Weights of a small GPT-style language model, trained from scratch on English Wikipedia: untied embeddings.
MLP neurons of a small language model. Each row is named by its layer, matrix (gate and up: input weights; down: output weights) and neuron, and shows model dimensions 16-111. Each number is 500 + 25 x the weight over its row's rms, rounded and kept within 0 to 999. Numbers have three digits each. A neuron's up and down rows have the sign that makes its largest values positive.
After each neuron's rows, "fires on" lists the tokens most often at its 100 highest values on Wikipedia text that the model never trained on.

L6.gate232:499533510483507527552487500506496546505466536472475486477519544539492485531521515502547488490521459500466502459520515474470518509532459519497514468494505503481475481540511491506495528533487514494520496530452454501515522453516493491525457490508513513455485505519559494485508508511471505502
L6.up232:545533522526508544530527492459488505452449538524473511483491496503482477483466525468510531507516461456500508520557511508503505466488539482487495474520507477507481526493471514473520553455473524553511509512504460535509473476479454504468501496514522503517515532498431504521509503478492499462
L6.down232:472527465487504535514491526520534523552487471499563474492463498484481511562519510485513487507508477495513458536494500524497519493531483492475541531504506508463491486505480488473509525503534507505491511513453481461515510473527503511505515508471488496489471505476532509506514462494494518523
fires on: "-", " of", "n"

L4.gate3:466487491491507477488499506506466484520497477476523548477480517504535497484527515500530508560459510484438454465487524514503511491485482526488553496517521518539507495499491500526517494555533509470478527484558520464509472505493507495496529503478508467517529524499469447491520473475448501536
L4.up3:491543491504550476498519485504509475540492506547523525506485506487528501504513541485540486505527516487488467477521494491437517483459472516468527502475511477501506505488514491532496465528525560483505527518540555487526497493513471503518559532481504495557525536533474477464485463439449484521
L4.down3:535509514513507523478510487491521517487562464485505496554464497472465509467459545497477529488520490505531518493490515511519477535482548514512488488495462495478507512534469449487523538514518514489508482524519476468507530482511485550503471516565505506517435503504528509539510485492515515510
fires on: "s", "k", "d", "n"

L5.gate224:476505540532544452496490463552487487540532552494494535535494516496523480482527494485524544490484442449499481463518486494496509537499497518517521527481508516466450487471514504525522498514473523527518505498525529507471488529458544495482478497512515464496511454486498487501513468481458523543
L5.up224:481483530493587463493498539477473487477482490502458512517505484477486480486465514495521542485473471495493532522513538480487523529485539494512527538485476481514525481499501512494508550508496481453493483487472532526505515508468520528525444494525496529490466483483486489505476525485477514519
L5.down224:511517485558533479483477523526497475520479499537517490490461482485552527521496491499531467538477487474521519502522530474530508511512495530447556496499467485533495507504502479517528534489503448529528521517534549469450448493529514474525530507509482501500554503448471510502533530470560528495
fires on: "d", "s", "an", " Ar", "il", "al"

L3.gate248:514529448528535536512505526499510511453512455525494510504472498537502504468488519472526460512534519452504531485501471466444520512471466507517502505536470528531469476509525511513489495465434486471506503473492497555497502488473489519486556493509499490493489501507479543466474522479492516491
L3.up248:524511463470510501509486546506501511489506459473516492531480507533521517467491491466508512538498502453519536493480460446469508483487452530531481460545495511499468456513475518576519435466459494475491509503500516525499493500448520520485520484524482488500490496531480494473487501501496529543
L3.down248:517468459516530532484501456497483476547480516455496524518490515482482500557507502541518509462527515515485497528528518482519482510494495510504543549513520495526522491496510455525497478517521484510521534488498537493489496559474467503495507508544526467511480538555498482493477531495483457546
fires on: " It", " CD", "83", "32"

L4.gate231:499495493493521487494482456531483527515542503496521525498487485517498502515493508537467508518487503470490495485498496518486548506524508511505506528513503486529498459457566512551443490554522516545542539475520553471460534492468511529511452486493488477504478503543534506493497481496438506520
L4.up231:508483561500498496510491501494488460547500513520455501497516496500467537463445552467483475479548545476491500496506508493533534461466486463453524470466483489517545535521509477483563471504517507494493522492491503530516527527471521489533507510528517497515520509473486456568477499517515506516
L4.down231:498513560500530515509523500476427502526493499520497486520504534482495516517510481500569556498456480493491503475529539489536507526480517460472509483467464473462500511498475468495545547529498470506487474551524474515478486486488506523489522530513509532489540517511493463506486452463508474516
fires on: "d", "s", "ad", "ar"

L6.gate6:496547526507470519492534492509501487491437482525532500473502476511497508473513560518499456504518451537516490514469471525500499481495488517501480478436545528468477481540519518522489520502490491536512514485509445532502484496498483495501528501494509538502469518519526477524493479511501499529
L6.up6:540507521529517493494467489489475546449453447490461490512511535548503499502526536553489500508452476502486494495518519468505495505490475535497507494491510506506468491466495503516508546532472505483519471521527475572498516491567478513512475479504514525477536496527501516515485506456529519508
L6.down6:523515482514487521507509510498566520493449499505489492447470471486457487500521547473512498506539475510493515537494494486472493509496493495500481502487564487475506545485489511484481446497542503492514491479511444463485479490509467493475513498489471550530480566479481501515533457495466481566
fires on: "-", ",", "–", " of", " more"

L13.gate238:464499552506496477488465504468500507530459494461502528468538544535510533531470498475497506541490533541514496526467497510514487498468512521516461488490521473547503511472498520532469499452523520500453499439509511463503504500479476477490491512514502489529498458520495516523507493489451525542
L13.up238:503535541458526538452481520487470525525501522553475432517505494493482488524470467525499527507513468468490496504490487470496516498488482498468484520472499497483520539503526503484480484505515489464494452526461512524494496537563473492521510462508479536515476503493505498514513517503519470509
L13.down238:515513519444472467514466515482440503544506536521476517494503564457466512473505472447522491466512497495499480533483503493510471543491535532501506476499470483510508513479505514501521531515476446480488516473488496469510471495550532509496546539514486478504503499484463547524523492524483472525
fires on: " at", " from", " a", " an", " earned"

L3.gate75:525498518466526508514523481469507506533522481500482531481551480459445472504485509464510549491498497498530543491555537473484512540516482467494481474549503520496439566502492461479493502536496484500489485513510487457491508466492439461497475476493511532506452524482481507508491524496491482467
L3.up75:535546515556533533494511492463454522528502492509512488504514486528467471522511512486503500460442524471527511498523484477509531484450490499474433490548482470489473489475485459468504491509464516477506509475517498487478524496507464501476513492501476547540473510470500473503426521495480519500
L3.down75:489494493479512493532497493553473535485501504531531498490535519508489487538526487488530477527481511475532481462555499473490518559504509472494478551500501547491525507504481532453501494461570506519478519501529497473492473504515439467497476500512512526508463511480475485544492539524467528504
fires on: " |", " am", "-", "|"